From a checkpoint of a small transformer trained on Wikipedia: 4053 steps.
MLP neurons of a small language model. Each row is named by its layer, matrix (gate and up: input weights) and neuron, and shows model dimensions 16-143. Each number is 50 + 15 x the weight over its row's rms, rounded and kept within 0 to 99. A neuron's up and down rows have the sign that makes its largest values positive.
After each neuron's rows, "fires after" lists the tokens most often just before its 100 highest values on Wikipedia text that the model never trained on; "fires in" lists the words (lower case) most often at its 100 highest values on Wikipedia text that the model never trained on.

L6.gate44:63 36 73 57 35 33 72 47 44 62 52 62 60 32 61 40 41 67 46 54 06 33 72 61 45 30 40 57 43 78 39 52 33 60 71 68 30 54 46 31 60 60 58 33 58 65 49 45 49 67 60 53 69 36 54 45 67 28 12 65 74 81 63 52 41 50 71 58 43 37 48 54 51 38 57 63 50 31 40 57 39 60 58 51 36 60 52 37 65 56 62 72 24 41 45 40 45 99 49 65 32 79 55 55 33 60 45 37 37 47 62 39 58 53 58 72 35 50 31 54 41 49 31 26 33 46 53 28
L6.up44:45 49 52 48 53 46 62 67 52 40 75 24 61 49 37 39 65 74 52 31 56 27 48 44 41 54 56 42 44 30 49 73 24 49 36 43 51 73 29 49 59 34 63 39 53 35 41 60 60 97 50 62 40 57 52 64 54 51 47 59 54 46 30 45 51 28 59 44 31 18 79 65 55 50 75 34 45 49 43 54 74 40 46 68 73 78 30 65 47 66 69 36 48 41 46 84 58 52 23 48 57 39 41 43 62 51 62 44 47 86 73 68 53 37 41 26 36 67 44 67 50 50 55 36 45 61 42 56
fires after: "″", "°", "op", "ur", " ("
fires in: "n", "popular", "w", "church", "operations"

L7.gate35:55 29 38 61 43 42 54 66 53 48 40 57 41 41 51 70 65 73 63 44 55 52 77 49 75 57 64 49 37 56 46 54 21 72 75 61 53 57 62 67 25 24 62 50 55 53 57 58 31 55 55 39 58 62 50 47 53 28 28 58 49 58 81 55 79 65 58 37 30 53 56 39 51 26 72 49 46 27 73 81 69 66 65 48 54 60 58 55 50 75 35 34 42 44 48 47 41 63 20 50 81 64 31 29 41 36 04 25 36 53 33 74 55 46 39 39 52 72 47 34 60 47 35 69 63 61 53 35
L7.up35:47 61 51 62 31 47 61 49 31 07 57 56 62 39 55 42 36 35 41 86 62 64 59 80 46 46 34 59 62 49 39 40 70 51 38 63 57 43 50 66 47 41 53 44 51 40 42 42 51 52 65 55 79 51 59 59 26 45 50 71 42 61 15 24 42 61 43 52 47 30 50 34 61 51 26 40 31 65 53 76 59 44 62 54 31 41 25 65 34 41 41 38 42 48 64 26 76 58 30 47 72 66 58 29 49 50 51 42 31 23 72 60 41 60 29 54 50 43 58 50 61 52 60 66 46 28 77 56
fires after: " T", "o", "er", "ak", "ow", "ar"
fires in: "total", "board", "entered", "takes", "fasciculata"

L6.gate393:50 46 51 68 43 59 21 47 67 67 62 62 61 56 64 71 39 48 55 70 50 49 49 70 56 61 64 43 60 31 72 23 46 36 46 15 37 63 39 33 50 19 45 25 75 50 67 51 35 64 55 65 74 74 34 45 43 63 29 51 38 61 36 58 54 46 52 51 47 52 41 65 48 35 56 77 55 35 18 61 70 24 56 38 50 57 75 13 51 59 52 63 17 28 38 50 48 45 75 47 57 51 40 55 37 78 45 58 34 56 62 64 36 49 63 51 76 28 32 91 67 69 30 62 73 23 44 40
L6.up393:93 63 31 42 29 60 23 46 51 43 33 78 51 48 53 38 46 52 58 52 61 52 46 57 38 65 56 57 63 70 50 79 55 44 46 35 52 58 54 41 42 45 71 85 53 65 42 61 40 35 59 62 21 50 20 32 38 55 70 35 46 32 59 82 51 48 41 79 47 66 00 51 64 79 59 55 28 55 64 58 70 48 54 69 58 43 57 48 41 70 32 47 41 36 68 86 46 29 44 45 73 39 64 75 32 65 34 57 53 35 51 58 58 61 69 41 50 58 71 28 66 30 45 50 40 65 44 61
fires after: " |", "g", "–", "|", "ib", "oc"
fires in: "2", "albums", "regiment", "documentary", "22", "25"

L4.gate380:16 23 50 61 85 53 52 58 42 44 73 51 32 55 41 58 38 43 40 23 52 53 63 52 73 30 21 23 73 37 60 65 38 31 59 49 52 82 47 20 31 59 28 63 38 32 44 49 62 71 27 62 73 48 57 56 49 51 34 32 62 66 70 40 53 51 42 61 28 46 45 72 66 65 51 51 40 53 43 34 32 43 47 33 64 54 68 47 12 46 65 60 60 52 62 72 42 53 70 15 64 63 52 70 58 45 35 53 57 61 34 47 56 38 47 50 56 39 56 66 31 33 54 33 84 20 67 39
L4.up380:48 36 93 61 33 40 58 32 31 66 34 63 33 51 08 65 41 37 66 51 48 60 44 35 56 47 31 50 65 30 72 55 63 47 42 45 21 44 72 56 52 49 49 57 64 32 78 11 29 64 40 34 49 42 25 38 59 40 31 62 46 63 62 41 55 68 47 51 56 53 31 64 59 59 60 79 49 69 60 62 67 45 51 54 50 55 75 25 66 51 27 50 33 49 48 58 74 59 61 40 64 58 30 43 55 74 51 50 49 45 36 44 30 70 75 35 73 72 39 41 67 69 32 59 31 45 51 31
fires after: " Le", "le", " le", "ra"
fires in: "league", "college", "left", "draft", "years", "aircraft"

L10.gate324:53 43 41 50 63 10 42 19 59 47 46 33 42 61 88 58 49 40 48 38 17 38 39 44 60 48 66 56 32 54 46 37 41 47 48 41 46 42 44 24 62 42 38 48 35 32 48 63 29 49 61 44 66 56 19 44 59 67 61 41 40 25 46 43 48 59 54 33 59 72 67 30 37 45 67 44 65 48 36 34 36 41 34 68 59 69 55 43 44 71 67 32 43 68 34 53 81 65 52 42 46 39 56 50 07 33 51 58 00 61 44 58 42 31 50 66 80 18 57 55 18 37 56 50 41 66 50 44
L10.up324:26 48 67 52 45 43 68 56 36 40 68 25 52 32 56 72 47 56 36 60 33 38 55 54 35 65 49 63 31 22 61 53 58 69 40 45 67 36 51 39 43 32 46 60 40 63 48 65 63 80 49 41 66 57 58 46 50 39 48 58 64 44 59 28 48 46 41 44 60 47 53 49 26 32 55 76 58 50 50 66 38 52 68 62 28 98 49 37 55 66 43 59 80 46 41 76 27 58 58 18 71 48 28 30 69 74 57 45 48 33 62 41 49 39 35 41 57 64 59 51 16 47 30 70 73 33 35 58
fires after: " includ", " be", "ord", " K", "av", " o"
fires in: "including", "being", "according", "king", "having", "kingdom"

L5.gate22:59 77 56 50 45 62 46 56 70 53 47 61 35 49 00 47 59 45 61 71 57 54 50 23 58 55 59 59 81 31 46 81 31 44 40 58 56 66 49 61 35 39 43 51 37 63 42 34 48 56 38 79 65 47 68 59 31 58 43 34 46 41 26 41 44 51 42 08 59 66 40 40 71 37 59 70 50 58 59 49 52 49 48 59 57 23 96 71 34 49 54 30 33 41 50 27 66 46 52 53 62 42 41 64 18 59 55 44 56 33 32 58 60 45 42 36 65 59 68 34 66 68 40 56 75 75 78 50
L5.up22:69 86 61 51 63 66 47 39 49 45 50 62 71 57 09 60 40 76 44 20 64 65 48 21 42 46 48 59 55 43 63 38 79 18 42 35 27 43 56 46 39 43 61 50 84 48 51 54 54 45 60 63 66 45 90 39 31 50 59 28 54 64 50 62 48 66 59 57 55 30 53 28 67 83 39 60 47 48 55 75 41 37 58 36 42 50 71 20 36 53 28 43 72 40 19 44 60 55 61 29 11 64 48 53 46 37 58 48 65 45 42 27 30 41 48 65 74 56 44 47 44 54 54 26 71 68 81 38
fires after: " |", ";", "ad"
fires in: "0", "stadium"

L4.gate294:63 32 51 35 60 49 30 66 65 45 60 49 72 27 49 47 51 41 46 39 47 42 39 84 48 18 39 60 27 38 52 46 59 72 71 64 46 61 39 43 67 57 53 30 58 32 47 51 79 43 56 76 47 59 46 33 55 79 43 46 34 55 61 75 51 45 32 17 60 69 16 36 48 63 53 22 59 54 26 35 73 63 73 47 72 54 81 20 41 52 46 45 31 46 50 67 63 54 31 24 73 49 48 40 35 27 56 20 76 33 58 64 60 32 56 46 58 42 50 73 34 57 33 39 58 64 65 67
L4.up294:68 40 39 41 38 31 44 65 33 51 48 40 75 46 51 64 65 46 54 27 44 59 38 66 61 31 35 69 27 32 25 61 60 44 79 81 32 61 49 40 59 44 57 41 60 43 62 44 80 46 59 79 65 59 52 69 52 82 36 22 48 48 83 77 66 35 29 23 45 47 29 58 45 38 66 48 54 55 34 35 68 85 72 34 34 58 50 25 61 60 59 67 32 44 41 63 77 48 38 37 54 55 32 29 31 28 74 49 36 42 45 66 43 55 59 41 60 35 45 38 40 59 33 32 56 40 51 76
fires after: " |", "|", ";"
fires in: "2", "28", "29", "27", "26"

L5.gate219:37 46 58 40 69 38 51 63 32 73 63 64 30 39 58 68 57 39 78 72 49 32 25 64 40 53 33 44 24 39 41 51 58 43 52 51 32 26 43 46 38 93 22 41 43 57 52 29 48 45 47 38 55 27 39 40 29 50 55 28 57 49 32 77 63 76 31 24 73 84 65 37 44 19 32 55 53 45 38 31 44 56 72 58 51 68 39 50 56 55 44 39 26 53 46 75 49 51 47 60 22 67 33 64 65 37 32 69 50 61 45 32 31 46 70 57 72 59 32 51 45 37 40 31 27 39 61 55
L5.up219:56 46 64 42 70 52 21 58 46 70 46 60 43 31 57 74 47 37 47 37 48 43 52 60 53 35 50 57 38 60 43 69 51 56 72 74 27 36 63 26 41 47 32 51 79 47 48 41 39 47 68 48 35 48 64 56 50 37 53 58 42 24 62 39 50 57 51 76 63 48 57 51 68 33 42 60 40 41 29 81 49 24 73 49 37 76 53 48 68 59 63 66 42 37 75 76 49 61 53 58 34 63 63 60 41 49 39 43 15 33 65 49 42 48 73 66 71 40 51 70 28 63 73 19 46 29 45 15
fires after: " N", " n", "ur", "ol", " S"
fires in: "north", "university", "south", "security", "french"

L7.gate194:67 30 63 71 54 59 40 53 64 64 64 32 76 29 43 40 44 61 64 29 64 58 57 69 31 46 60 45 37 27 46 37 47 35 55 55 44 52 17 47 53 35 70 51 17 28 62 63 54 25 38 62 74 62 57 21 44 43 62 28 59 57 67 53 68 47 58 51 28 60 66 61 23 40 44 54 49 68 61 57 57 68 30 50 48 67 53 39 23 74 70 49 52 39 50 29 24 60 41 44 50 63 82 32 42 41 35 37 43 42 69 67 61 32 37 51 62 49 39 60 52 73 25 47 70 60 60 87
L7.up194:59 63 47 54 57 38 55 49 51 39 20 81 52 43 25 43 72 37 67 23 60 56 66 53 60 73 45 41 49 71 58 59 18 62 62 49 33 79 65 49 74 23 34 78 80 64 44 52 49 56 31 37 53 79 60 45 58 29 35 38 53 63 52 14 51 30 71 47 43 58 58 26 76 50 52 59 37 34 58 59 71 44 54 36 53 71 48 34 59 45 49 38 44 53 65 42 33 63 75 57 57 65 36 14 33 58 55 50 35 16 48 51 52 26 34 40 39 71 68 42 69 53 67 62 33 50 45 12
fires after: " b", "oun", "°", "le", " rele"
fires in: "released", "e", "based", "announced", "malaysia"

L6.gate19:49 52 72 61 67 49 30 18 07 46 43 61 33 51 32 74 37 62 56 39 22 37 56 60 54 49 42 61 54 74 60 56 39 43 31 38 50 58 63 39 62 65 38 44 34 48 59 36 57 29 37 38 80 36 67 62 64 44 18 59 56 70 89 57 49 46 50 21 54 43 30 40 54 58 53 46 43 40 35 39 55 55 27 57 79 40 57 08 50 57 39 66 24 81 34 48 56 57 53 64 49 51 74 48 56 61 45 78 45 57 50 59 45 43 52 57 61 22 27 23 34 41 49 21 36 38 66 56
L6.up19:31 52 50 65 37 57 65 56 36 65 77 27 54 82 41 64 33 42 60 48 46 94 58 35 50 39 56 75 58 59 41 65 47 56 68 53 57 48 54 31 52 83 44 50 53 26 58 45 73 56 47 72 53 37 55 58 58 74 32 50 66 24 48 49 33 33 54 49 44 16 65 54 10 71 77 54 40 64 58 34 64 35 28 62 33 80 67 55 61 61 53 67 32 44 49 47 53 54 64 19 56 53 47 25 53 24 58 53 28 58 63 45 08 33 65 64 45 44 38 75 45 53 27 57 60 42 60 42
fires after: ",", " that"
fires in: "when", "where", "but", "they", "which"

L10.gate231:42 63 25 64 69 48 39 58 68 60 57 30 62 38 70 63 60 35 33 16 44 44 57 44 53 30 66 52 55 26 39 57 66 45 58 70 32 39 43 51 29 49 32 37 45 26 66 62 43 55 52 55 45 56 52 39 71 41 37 60 45 51 30 52 68 79 59 50 40 40 73 67 24 80 45 27 56 60 12 40 38 53 22 76 59 53 75 22 50 54 64 42 62 76 66 50 45 75 52 45 34 66 64 69 37 44 64 51 20 47 55 58 54 47 44 43 62 11 65 93 30 34 38 66 53 74 47 53
L10.up231:61 56 66 30 69 25 44 30 21 53 29 50 33 38 46 43 59 48 65 64 52 48 52 88 53 53 12 46 49 52 60 60 76 51 50 53 33 51 45 61 40 54 59 35 56 75 34 54 46 55 46 58 70 47 38 41 70 44 62 72 14 66 32 31 69 53 65 57 78 52 44 45 54 91 65 48 45 43 45 78 70 54 51 28 38 26 44 43 70 26 33 44 54 15 50 51 36 54 50 43 36 49 63 45 55 38 55 54 57 65 48 49 51 40 53 59 77 63 38 09 55 72 53 59 40 15 57 08
fires after: " the", " N", " S", ",", ":"
fires in: "united", "north", "south", "u"